config.toml
head_dim = 64
hidden_act = "swiglu"
attn_scale = 0.125
init = "normal"
init_std_qkv = 0.0238
init_std_o = 0.0045
init_std_up = 0.0238
learning_rate = 0.00319
lr_head = 0.00605
train_tokens = 355400000
dataset = "wikipedia_en"
MLP neurons of a small language model. Each row is named by its layer, matrix (down: output weights) and neuron, and shows model dimensions 0-127. Each number is 200 + 20 x the weight over its row's rms, rounded and kept within 0 to 999. A neuron's up and down rows have the sign that makes its largest values positive.
A block is one neuron, or neurons of one layer that tend to fire together. After each block is what it responds to, as a language model described it from the Wikipedia text at the highest values.

L10.down7,208,193,225,154,210,244,203,173,200,208,176,202,209,176,200,181,226,185,188,189,215,197,194,228,197,185,213,189,217,171,176,199,215,212,197,194,211,176,184,228,181,210,194,221,205,225,211,210,174,210,194,218,181,190,220,215,228,251,191,207,210,204,196,205,164,216,206,190,207,227,206,217,202,206,209,166,185,206,200,178,183,224,190,191,183,225,186,185,186,195,162,185,198,167,215,221,206,173,187,178,179,214,209,200,172,177,208,198,177,211,215,208,143,223,210,207,241,206,185,197,180,218,200,216,211,203,200,241
L10.down11,212,195,223,190,176,229,196,205,181,200,217,203,174,205,198,196,187,202,205,187,208,172,212,174,219,196,199,199,188,194,182,179,190,199,221,144,233,195,211,183,205,187,179,256,235,212,196,184,203,281,157,219,208,199,200,201,204,169,207,204,194,239,220,209,240,204,226,207,171,179,181,201,225,231,223,207,205,164,214,170,246,215,226,183,170,175,172,198,206,226,185,211,225,218,187,212,217,191,179,209,164,205,225,264,226,191,209,209,183,165,208,211,184,227,175,219,204,204,200,200,214,214,225,199,195,194,193,191
L10.down25,185,226,211,183,208,177,233,152,182,181,212,197,222,159,214,191,243,207,208,202,227,164,182,204,199,186,198,209,160,218,186,193,198,197,208,195,214,203,194,226,225,203,224,229,207,199,197,196,223,150,218,226,212,231,205,203,185,188,195,210,163,213,194,221,175,193,210,232,208,221,185,218,153,241,226,189,159,212,199,210,199,187,144,196,200,182,211,209,206,228,192,179,171,185,171,180,192,164,180,207,239,177,162,244,189,225,190,185,228,208,181,173,157,194,214,208,187,184,209,190,175,225,201,219,189,182,200,216
L10.down164,217,203,195,201,228,187,200,200,203,198,232,185,197,217,175,197,232,215,221,189,178,222,218,211,189,188,185,251,216,224,199,198,194,213,213,227,203,220,213,206,186,209,180,213,205,196,193,222,225,217,195,184,202,171,164,189,239,204,225,251,197,237,207,171,225,209,200,196,186,181,163,196,203,195,217,207,206,211,223,195,190,190,190,188,214,203,177,200,182,180,167,206,184,214,214,184,189,200,179,197,185,223,173,215,181,201,220,174,195,186,204,241,225,208,207,188,213,220,177,192,192,232,190,198,186,225,179,198
L10.down187,150,184,179,172,223,200,252,183,242,198,211,209,220,210,179,209,186,188,191,188,204,182,177,229,193,202,228,188,201,210,233,228,185,210,187,189,169,194,213,235,195,212,238,200,201,193,191,169,206,191,198,167,195,237,228,237,207,193,220,185,197,246,209,215,197,220,187,207,207,201,182,183,199,220,197,212,223,200,181,206,198,226,160,180,191,225,203,224,225,176,180,197,201,195,203,155,184,201,210,232,216,207,214,174,203,202,197,211,197,202,198,228,222,205,250,158,168,202,213,178,209,200,191,214,222,202,165,203
L10.down189,222,181,202,203,149,202,170,193,208,213,228,208,207,208,190,224,204,212,171,171,226,225,184,210,233,202,182,177,195,227,190,210,205,197,217,245,173,228,212,209,163,179,217,211,206,168,204,208,204,143,233,168,229,224,219,203,215,187,176,214,190,189,203,228,171,187,242,236,197,225,180,207,214,204,218,188,198,215,217,173,203,197,204,203,182,193,206,189,190,166,203,194,217,199,194,187,190,195,183,177,216,194,209,213,224,177,205,194,177,214,216,214,165,192,202,207,204,205,201,208,205,235,217,193,185,236,180,223
L10.down306,195,187,216,193,237,180,163,168,195,218,186,191,212,248,210,212,205,210,220,173,221,216,181,205,224,196,232,213,227,184,193,214,197,166,177,224,233,207,202,207,190,224,204,198,219,190,209,190,180,230,193,186,194,205,189,215,237,240,210,207,232,222,154,217,201,204,221,174,224,187,172,194,221,187,222,207,209,203,211,171,215,167,188,192,211,193,184,209,188,191,172,220,209,176,239,176,170,212,170,178,215,184,199,188,178,199,179,193,192,221,232,211,170,181,181,226,180,179,230,155,210,178,183,202,132,205,213,191
L10.down371,191,177,168,202,201,167,210,151,195,220,197,182,200,179,206,183,176,207,200,167,213,210,222,204,170,185,181,242,221,189,175,198,228,243,209,173,200,208,200,224,234,189,199,149,182,184,229,219,201,197,222,200,152,196,187,182,192,215,223,223,211,196,193,196,231,223,144,194,202,177,164,195,217,188,197,196,184,213,195,224,204,179,186,188,203,198,208,216,245,240,195,191,187,172,194,219,227,195,207,206,224,213,182,180,205,198,217,196,187,224,198,210,221,201,191,186,215,209,199,217,186,191,216,204,206,208,163,197
L10.down394,215,195,179,236,203,202,221,180,232,213,218,213,208,211,194,169,160,199,189,197,209,169,191,207,180,201,200,195,176,171,211,216,232,190,190,139,212,189,213,180,220,207,197,217,196,183,202,218,236,186,237,190,197,158,194,196,194,229,234,204,155,202,203,198,199,183,199,215,186,205,193,187,220,195,204,174,208,247,196,191,189,156,227,198,222,219,187,211,209,198,200,207,206,178,204,183,211,183,220,242,165,209,211,188,203,181,189,189,251,226,199,198,166,184,201,242,203,217,208,235,223,185,207,196,215,207,198,216
L10.down414,173,173,208,201,221,172,209,171,213,175,224,213,203,193,182,205,151,196,187,219,202,176,185,178,179,194,201,209,197,205,192,202,232,187,224,214,187,192,165,181,169,178,194,228,217,210,199,218,203,204,205,230,211,193,207,200,174,205,195,213,219,191,201,197,201,218,211,204,191,188,184,163,162,219,218,211,197,185,187,192,200,245,230,219,201,196,207,206,205,183,194,211,209,220,203,185,213,196,200,163,195,192,169,202,220,198,217,180,197,183,180,212,210,185,206,210,212,173,197,220,173,230,171,181,232,192,206,198
L10.down443,182,212,233,188,201,187,203,208,217,200,202,182,183,166,177,214,213,233,217,239,185,167,206,219,218,196,196,197,222,170,200,219,206,205,210,216,210,189,198,188,202,171,207,225,215,184,181,217,182,173,227,219,200,184,212,184,208,209,197,187,210,189,186,181,220,182,187,178,210,195,202,187,225,207,205,210,167,211,227,181,205,187,195,244,189,215,233,207,184,209,179,222,186,178,181,188,186,188,204,142,169,165,179,234,223,220,222,210,176,218,197,170,256,238,200,217,189,201,207,207,173,189,172,199,202,200,207,179
L10.down480,229,203,168,215,187,183,207,196,215,207,166,211,209,211,249,183,161,213,209,212,165,189,201,219,216,211,221,186,208,183,202,179,195,200,228,185,197,182,179,172,224,165,202,232,191,181,209,214,182,155,210,197,188,218,204,188,200,190,183,192,194,217,208,133,188,227,235,215,188,197,204,206,211,208,214,185,205,209,196,173,205,179,206,203,225,215,204,185,259,227,203,188,224,187,250,218,227,193,218,218,216,200,196,196,193,222,204,242,199,181,187,181,202,193,201,194,204,183,188,224,173,214,195,185,180,190,188,231
L10.down503,202,204,198,188,166,195,195,213,208,208,224,184,206,171,201,194,217,216,197,220,207,239,188,197,195,208,194,189,195,207,167,220,225,202,193,249,200,217,158,206,196,233,183,242,187,202,177,201,184,248,204,186,205,212,182,183,189,218,187,200,232,218,191,182,182,221,203,195,199,197,178,189,206,204,197,166,208,201,224,188,162,216,177,149,217,200,170,175,184,160,218,192,193,195,219,221,217,196,191,207,201,191,195,209,224,255,173,232,238,180,194,187,175,208,198,175,207,183,205,220,188,197,224,249,181,189,232,184
L10.down615,203,235,200,209,204,169,190,185,154,174,183,218,211,199,186,187,192,216,193,194,185,194,231,219,181,202,203,185,233,207,167,199,220,166,199,198,233,176,171,226,200,199,199,235,220,243,183,191,206,175,196,199,169,210,196,202,177,178,168,186,192,206,202,205,185,214,229,239,196,197,199,204,191,225,203,188,187,208,208,180,195,161,162,200,206,164,189,180,174,216,197,229,238,163,210,213,228,155,176,213,236,194,208,202,204,198,176,208,218,152,167,203,187,213,192,211,211,202,220,191,203,198,225,213,199,162,194,193
L10.down631,189,192,180,169,185,175,208,194,187,191,185,172,183,127,218,216,242,172,201,179,194,207,194,172,236,243,178,192,196,218,200,196,210,182,173,218,204,225,222,210,204,246,157,182,215,216,192,198,182,247,168,206,191,185,194,198,210,190,189,210,200,192,240,177,173,205,191,204,186,179,214,207,200,197,189,188,203,212,199,205,144,189,210,214,216,170,187,194,205,169,217,208,202,209,197,216,165,174,182,194,195,168,227,185,195,211,176,201,236,206,208,206,220,209,160,214,241,186,177,185,191,211,164,231,217,187,223,189
L10.down685,192,221,192,159,230,197,163,207,189,188,188,195,230,230,169,175,240,193,211,218,204,206,213,193,201,210,212,199,188,183,217,186,165,206,203,162,204,222,192,240,189,183,182,219,163,215,203,185,196,199,208,195,217,209,199,182,200,191,197,217,226,213,193,215,175,226,203,219,204,191,229,196,202,188,213,219,160,215,172,197,225,210,198,175,165,210,204,198,218,200,170,176,213,176,197,226,191,178,207,181,227,228,195,236,229,176,193,222,216,205,207,207,217,203,172,180,215,214,191,199,212,211,199,184,185,165,199,212
Description: Fires on the line break right after a Wikipedia article title line (e.g. "= Air Liquide =") and on sentence-final periods fused to a word's last letters (County, Humanities, Drago).

L10.down56,206,196,178,214,196,205,196,167,171,219,234,225,203,185,204,148,228,187,206,198,201,237,220,194,190,185,190,207,188,170,246,183,204,207,152,246,179,187,224,202,221,180,204,203,195,164,185,175,203,136,216,194,192,184,190,192,190,215,199,251,248,228,184,178,238,203,205,193,193,189,236,162,210,202,186,205,200,189,224,229,194,186,181,190,191,186,174,203,218,192,195,194,182,210,190,228,216,184,193,177,200,218,188,174,205,217,212,186,226,193,164,204,189,173,196,206,217,171,186,207,203,219,183,210,187,194,216,199
L10.down78,200,173,151,225,209,225,184,204,217,191,202,204,222,237,225,203,217,212,210,213,220,185,225,203,213,229,185,203,176,204,196,224,213,198,202,190,218,221,195,187,224,193,168,190,221,212,204,216,196,189,222,203,198,197,208,192,228,194,168,211,188,190,206,198,208,181,191,211,239,224,176,203,178,204,203,182,193,162,214,244,181,179,212,215,205,196,168,167,182,222,206,193,200,211,208,192,210,219,181,193,224,179,209,178,211,216,206,262,176,218,182,180,223,219,214,216,205,242,177,203,195,200,201,232,194,201,180,195
L10.down80,133,142,177,180,197,189,208,214,205,234,217,177,217,220,217,200,224,195,172,191,218,192,189,183,197,191,204,209,166,182,217,200,206,185,163,173,224,207,225,215,186,208,174,200,161,195,178,205,206,164,208,200,195,202,207,215,249,174,225,234,200,202,201,198,181,183,203,211,214,221,208,210,205,230,203,239,194,180,213,228,192,226,216,220,211,172,191,213,231,185,209,207,206,219,181,195,210,153,191,174,184,237,206,219,183,242,192,219,163,224,186,176,203,183,183,206,187,206,216,196,186,202,186,200,194,183,179,206
L10.down154,190,183,165,192,196,229,197,196,196,201,184,192,182,187,224,200,208,217,188,220,176,253,200,210,224,203,221,192,239,215,192,186,234,191,221,192,244,216,191,165,206,231,183,201,211,174,216,177,226,184,208,207,216,202,181,207,207,193,202,209,205,223,158,200,175,185,223,218,236,191,193,165,187,175,173,184,201,188,224,189,181,189,190,197,203,211,174,167,214,224,215,178,191,167,202,201,210,202,135,186,203,202,192,199,187,191,216,174,245,193,190,180,198,205,239,185,190,213,208,220,185,164,208,232,206,212,209,158
L10.down259,206,204,200,212,238,224,185,241,194,193,206,210,219,203,198,212,178,153,170,214,190,201,182,178,161,198,219,229,228,206,211,199,197,207,215,178,194,149,210,220,209,247,213,230,210,176,183,188,173,192,162,207,215,223,209,165,157,230,216,228,170,214,167,186,209,202,210,200,212,199,205,179,188,234,225,197,167,204,201,208,185,203,220,216,192,209,175,199,190,227,205,167,220,160,228,194,220,222,169,207,180,221,206,205,230,198,199,192,162,235,189,182,224,220,192,216,210,222,222,185,199,231,201,166,194,201,187,199
L10.down275,189,228,169,203,198,187,204,216,193,179,188,232,153,196,217,198,206,189,207,188,161,186,212,200,169,219,184,227,170,187,221,219,211,208,203,177,222,197,215,189,184,218,212,188,209,187,193,193,203,191,205,220,208,223,216,194,193,173,248,181,193,207,225,192,193,204,159,203,207,236,220,202,211,173,222,237,227,243,229,230,217,191,198,190,209,205,184,203,213,204,208,182,239,242,251,220,206,192,209,236,162,184,190,191,180,219,212,199,200,195,232,215,174,211,198,188,204,214,170,199,241,197,207,210,191,189,190,200
L10.down311,201,173,217,203,190,191,219,178,222,188,227,218,198,192,220,183,215,206,223,204,199,195,203,198,199,210,166,195,210,211,194,215,218,220,217,204,215,214,203,205,237,191,183,225,217,151,233,174,192,163,198,172,205,185,198,209,163,167,218,194,173,215,205,204,186,191,198,204,194,231,199,188,174,184,198,231,192,216,175,191,207,189,216,187,211,213,196,244,201,202,224,206,186,179,179,175,195,211,157,183,189,181,180,192,204,226,200,207,174,168,165,225,195,164,194,191,200,186,185,186,195,151,237,213,201,195,225,165
L10.down439,238,204,199,205,200,194,194,215,207,208,206,196,170,218,202,185,199,197,201,191,191,208,224,188,175,167,224,183,232,183,200,210,206,244,171,203,190,222,207,148,207,200,201,200,197,235,237,221,207,192,176,204,201,202,249,196,214,203,149,181,240,180,210,205,200,186,229,168,192,171,190,172,192,223,190,213,200,200,171,218,185,182,199,213,154,176,223,184,200,187,176,185,242,163,225,202,226,222,181,216,171,181,196,190,209,205,213,209,208,198,188,181,166,201,208,207,210,197,185,209,189,192,229,183,228,190,224,175
L10.down442,231,177,202,195,228,159,200,214,182,188,182,213,236,205,161,201,182,204,217,199,184,215,240,222,185,211,173,237,210,186,213,191,204,219,190,225,198,190,199,200,190,194,223,190,184,214,212,192,227,197,248,221,201,210,211,234,210,226,176,193,203,196,240,193,229,169,208,199,195,174,196,208,209,158,187,221,181,204,224,222,212,215,215,189,217,164,215,213,186,193,226,195,224,165,223,201,216,195,164,220,225,218,171,229,190,200,200,164,196,203,197,166,189,192,203,210,181,192,210,194,181,215,210,183,198,221,212,176
L10.down477,187,194,201,207,225,214,248,189,158,199,182,215,245,211,190,178,197,208,227,195,190,198,175,223,222,183,199,199,198,206,210,202,242,157,208,206,214,242,205,176,170,180,177,236,200,192,197,220,217,210,220,191,179,236,173,216,157,176,179,240,221,160,183,214,214,197,190,233,192,186,203,197,207,206,225,231,228,197,215,203,192,187,188,169,212,207,196,184,222,231,209,175,235,208,172,220,199,171,210,228,198,222,192,204,210,221,187,217,226,177,217,193,194,175,207,212,203,206,270,190,185,233,226,192,185,182,195,187
L10.down506,185,197,210,228,213,213,171,223,211,203,216,201,206,239,191,209,200,225,193,175,187,220,196,205,170,165,163,221,179,199,203,159,237,213,177,186,266,172,196,186,189,216,178,199,195,195,198,200,215,192,204,174,175,194,211,197,204,208,213,246,187,185,189,203,237,194,198,179,206,210,196,194,197,192,181,187,207,240,208,187,217,200,203,215,225,219,214,183,197,199,212,222,186,226,192,212,185,197,185,225,190,173,215,184,224,148,230,227,198,151,189,195,235,202,196,195,180,179,204,193,211,219,222,187,235,219,195,193
L10.down521,199,227,195,212,201,214,173,173,206,188,199,227,223,189,206,215,194,164,206,181,207,170,178,190,161,204,204,216,202,214,200,196,249,198,199,191,214,198,196,208,217,189,186,192,220,175,182,179,201,158,192,176,155,200,206,178,199,207,177,219,189,172,223,197,187,241,214,213,173,216,208,187,196,217,205,187,209,217,165,204,166,197,195,234,227,212,187,176,219,192,207,251,214,196,242,168,217,195,185,218,198,178,176,210,148,189,199,172,198,189,184,200,188,180,203,153,182,214,211,194,211,205,216,183,192,235,185,174
L10.down524,196,197,235,175,214,218,177,206,223,184,181,223,243,191,180,225,182,216,186,182,199,245,207,178,203,212,182,205,191,181,222,202,198,206,180,199,198,214,176,211,186,175,211,229,174,161,184,174,181,205,224,166,193,235,190,210,225,165,218,199,171,176,235,150,199,199,190,234,163,179,200,196,203,224,188,222,201,197,205,197,189,186,183,194,215,210,194,226,205,198,247,180,193,222,214,156,216,189,217,213,182,191,192,222,197,211,202,231,228,184,228,213,189,210,177,191,201,161,223,203,178,200,187,164,183,216,206,203
L10.down557,211,193,196,197,198,180,214,180,176,246,198,193,199,201,213,248,145,192,205,184,172,218,169,183,222,191,230,208,173,225,216,198,187,224,241,213,215,195,221,201,187,225,220,228,186,205,214,203,242,206,220,210,202,221,213,168,190,240,250,209,195,206,199,167,162,215,173,195,177,197,206,182,189,193,163,192,203,214,230,232,197,192,188,221,184,209,209,213,220,212,187,189,147,207,203,191,198,187,237,212,217,225,227,192,219,216,197,202,220,198,200,186,216,192,206,191,188,200,211,221,222,210,227,210,170,201,209,202
L10.down592,217,216,224,196,193,198,176,232,218,196,231,229,208,207,216,209,173,196,220,202,205,267,209,200,224,202,205,162,210,199,193,224,181,216,198,212,186,215,218,196,208,165,182,171,222,220,197,216,198,180,207,208,232,204,220,192,200,180,214,202,206,206,241,180,213,184,197,236,225,203,181,187,191,221,248,195,218,212,183,196,208,213,204,203,185,186,218,173,200,189,163,195,178,209,198,188,236,211,203,213,179,202,216,245,190,213,168,228,157,201,195,187,202,178,194,188,199,254,205,171,208,218,203,202,153,223,211,168
L10.down660,214,191,183,195,202,226,182,168,198,203,197,204,186,218,185,216,179,190,155,201,193,201,152,208,187,197,196,193,224,173,182,221,200,190,208,132,237,202,218,185,164,195,203,200,204,208,195,234,173,251,172,235,218,191,167,215,168,185,226,210,185,211,203,181,207,206,211,223,236,191,177,205,199,203,198,219,197,204,245,193,213,185,226,185,214,175,184,197,200,199,194,221,211,243,201,198,191,185,234,181,175,193,181,190,209,200,201,216,236,178,178,191,206,228,228,199,188,176,212,219,189,209,180,200,200,193,197,209
Description: Hyphens joining two parts of a compound, mostly double-barrelled names (Hans-Jürgen, Tara Davis-Woodhall, Johnson City-Kingsport), also two-player, self-assessment; sometimes mid-word pieces in foreign names.

L5.down191,191,185,217,194,196,255,183,195,197,192,206,213,229,244,244,206,224,189,212,201,153,219,172,203,202,189,180,213,243,163,224,192,241,211,204,152,228,182,191,183,178,199,217,205,218,158,212,230,183,190,197,221,219,209,212,219,205,169,213,241,214,231,228,170,206,196,199,211,203,220,198,160,199,220,191,192,220,223,212,241,193,194,202,224,167,187,210,189,215,199,212,194,193,201,179,228,204,175,223,209,200,185,217,193,187,211,213,182,253,213,171,191,201,182,175,187,209,207,195,203,186,213,194,203,206,225,159,160
Description: Hyphens, slashes and dashes joining parts of compound terms, as in fifth-place, Rutland-area, PAVN/VC, plus some mid-name pieces and "of" in titles.

L5.down579,194,224,182,210,199,203,186,166,206,233,162,182,164,190,177,194,177,181,198,216,209,190,221,188,198,180,210,196,193,157,185,216,206,204,193,198,202,211,196,190,183,199,187,170,168,242,201,227,221,244,205,227,195,213,207,192,231,224,190,151,161,204,205,215,172,190,207,203,222,185,191,175,218,197,163,226,208,195,192,171,197,216,197,201,196,215,209,245,205,215,178,211,172,196,218,196,203,201,185,192,196,202,198,217,214,231,180,207,239,203,166,182,204,226,177,195,191,225,206,195,211,181,204,205,207,191,197,213
Description: Tokens closing a noun phrase or heading: relative "which" after a noun (courses which, space which), closing "==" of section titles, and word-final periods (Count-y., Philippin-es.).

L3.down146,242,180,173,207,191,198,228,188,187,202,215,247,204,197,232,227,183,189,187,212,208,194,185,186,190,213,197,245,221,195,179,231,197,173,220,214,220,190,208,178,181,162,193,186,206,196,192,225,203,158,239,242,200,120,161,208,187,226,200,178,196,208,182,219,183,227,184,201,211,207,179,163,185,190,196,188,177,231,171,223,195,230,218,237,174,181,199,211,214,177,229,219,203,187,210,213,214,201,186,198,188,200,200,162,176,222,184,186,175,214,189,196,225,181,234,208,204,175,229,208,167,160,166,199,213,173,205,197
L3.down225,194,236,219,188,180,194,187,195,236,213,244,214,228,250,216,187,184,185,202,209,184,175,223,210,194,197,195,255,184,230,214,190,178,178,165,225,207,203,172,202,166,206,251,211,172,184,214,209,199,186,199,211,199,202,195,229,216,199,203,208,189,191,218,187,192,218,197,199,174,191,192,204,175,154,187,196,184,245,182,207,172,237,199,226,198,183,199,215,214,187,197,229,166,193,212,207,192,227,218,179,192,195,182,193,195,178,248,237,227,197,179,211,193,186,205,220,185,196,224,159,208,188,215,212,172,197,224,213
L3.down279,210,197,225,225,194,211,167,215,202,208,219,206,211,228,195,181,173,182,241,202,235,226,204,224,199,202,222,210,197,181,215,207,217,224,201,193,186,205,164,222,212,225,201,183,235,214,223,204,188,183,210,197,203,184,190,203,217,225,201,184,203,194,216,163,230,205,203,172,211,205,193,225,190,187,208,190,178,242,196,175,221,179,197,211,217,180,195,191,202,193,221,239,163,180,187,205,186,218,204,229,189,166,242,196,218,232,223,201,204,153,180,164,200,194,208,210,196,205,191,208,239,184,196,190,205,188,194,209
L3.down699,213,191,232,215,189,221,207,177,226,197,192,219,228,198,201,212,180,233,200,186,196,191,182,204,189,180,216,181,221,171,249,181,204,218,221,163,157,215,190,208,175,192,192,190,240,180,186,190,181,227,218,174,212,230,223,186,173,242,214,183,212,237,177,189,234,230,228,195,225,183,211,188,191,202,201,198,199,229,170,225,185,191,207,202,192,191,196,204,192,204,165,223,194,189,201,188,188,200,184,211,162,181,209,218,211,192,180,197,203,196,201,185,218,182,214,236,185,178,211,189,203,214,204,215,187,188,192,231
Description: Periods right after a single capital or short fragment in initials and abbreviations (K. sp., Pos., T. J., B.P.T.), and word-pieces continuing such fragments (Sp-irits, Il-lyrian).

L3.down185,227,211,210,221,191,212,171,170,175,217,210,250,236,243,208,206,220,228,207,200,185,223,190,205,199,191,223,203,245,190,214,243,209,205,174,155,223,165,189,173,209,207,196,198,192,204,194,205,182,194,229,167,180,184,213,198,219,238,181,203,192,207,186,185,191,194,198,215,189,226,210,149,194,181,169,222,178,200,231,197,189,226,177,221,218,207,204,204,186,166,196,183,199,206,235,208,219,173,166,186,183,160,178,176,222,188,188,195,187,207,203,201,182,180,202,229,216,233,203,177,182,209,195,229,216,176,183,198
L3.down210,196,197,208,193,190,172,194,178,214,210,247,208,194,190,243,204,178,219,194,213,203,203,201,199,205,202,162,211,197,182,210,214,202,195,191,195,233,189,176,170,184,246,208,212,228,184,222,200,234,174,194,219,191,185,179,190,165,181,187,217,197,214,212,194,268,211,204,204,169,206,177,203,184,184,213,222,254,181,195,212,207,201,230,229,168,186,220,213,174,236,185,220,207,204,185,200,210,174,225,165,216,215,191,230,196,226,216,188,210,190,179,208,165,205,193,198,164,173,204,198,245,155,216,208,177,178,181,168
L3.down537,169,229,210,205,195,187,194,193,194,210,211,210,198,189,197,223,182,189,182,203,215,228,197,225,187,222,199,196,204,205,208,215,195,201,183,195,224,213,192,191,188,183,177,199,217,229,201,228,195,168,208,194,166,179,172,214,186,194,196,220,221,220,203,161,183,214,186,199,212,229,177,174,196,236,176,200,198,176,203,234,157,232,239,205,209,213,192,179,166,182,207,230,191,176,179,196,238,212,211,247,208,191,219,209,209,198,197,219,211,201,182,192,179,194,238,182,208,201,189,193,240,187,186,194,191,213,166,155
L3.down648,202,235,195,240,211,220,211,178,183,180,213,220,205,205,212,208,185,201,205,206,186,170,191,209,230,207,200,208,227,223,193,217,203,221,183,201,211,160,197,213,189,211,182,193,220,196,174,200,208,235,199,182,185,206,185,212,213,208,162,211,226,239,207,204,214,206,207,215,187,191,196,200,189,184,185,212,196,187,217,202,175,282,204,198,216,204,181,172,182,190,195,229,186,194,189,218,231,201,121,196,201,206,193,176,167,176,187,198,214,197,188,233,199,169,198,197,202,199,216,179,189,176,234,232,191,189,209,201
Description: Hyphens, slashes or dashes joining two parts of one compound or name, as in state-run, I-95, Gil-galad, TN-VA.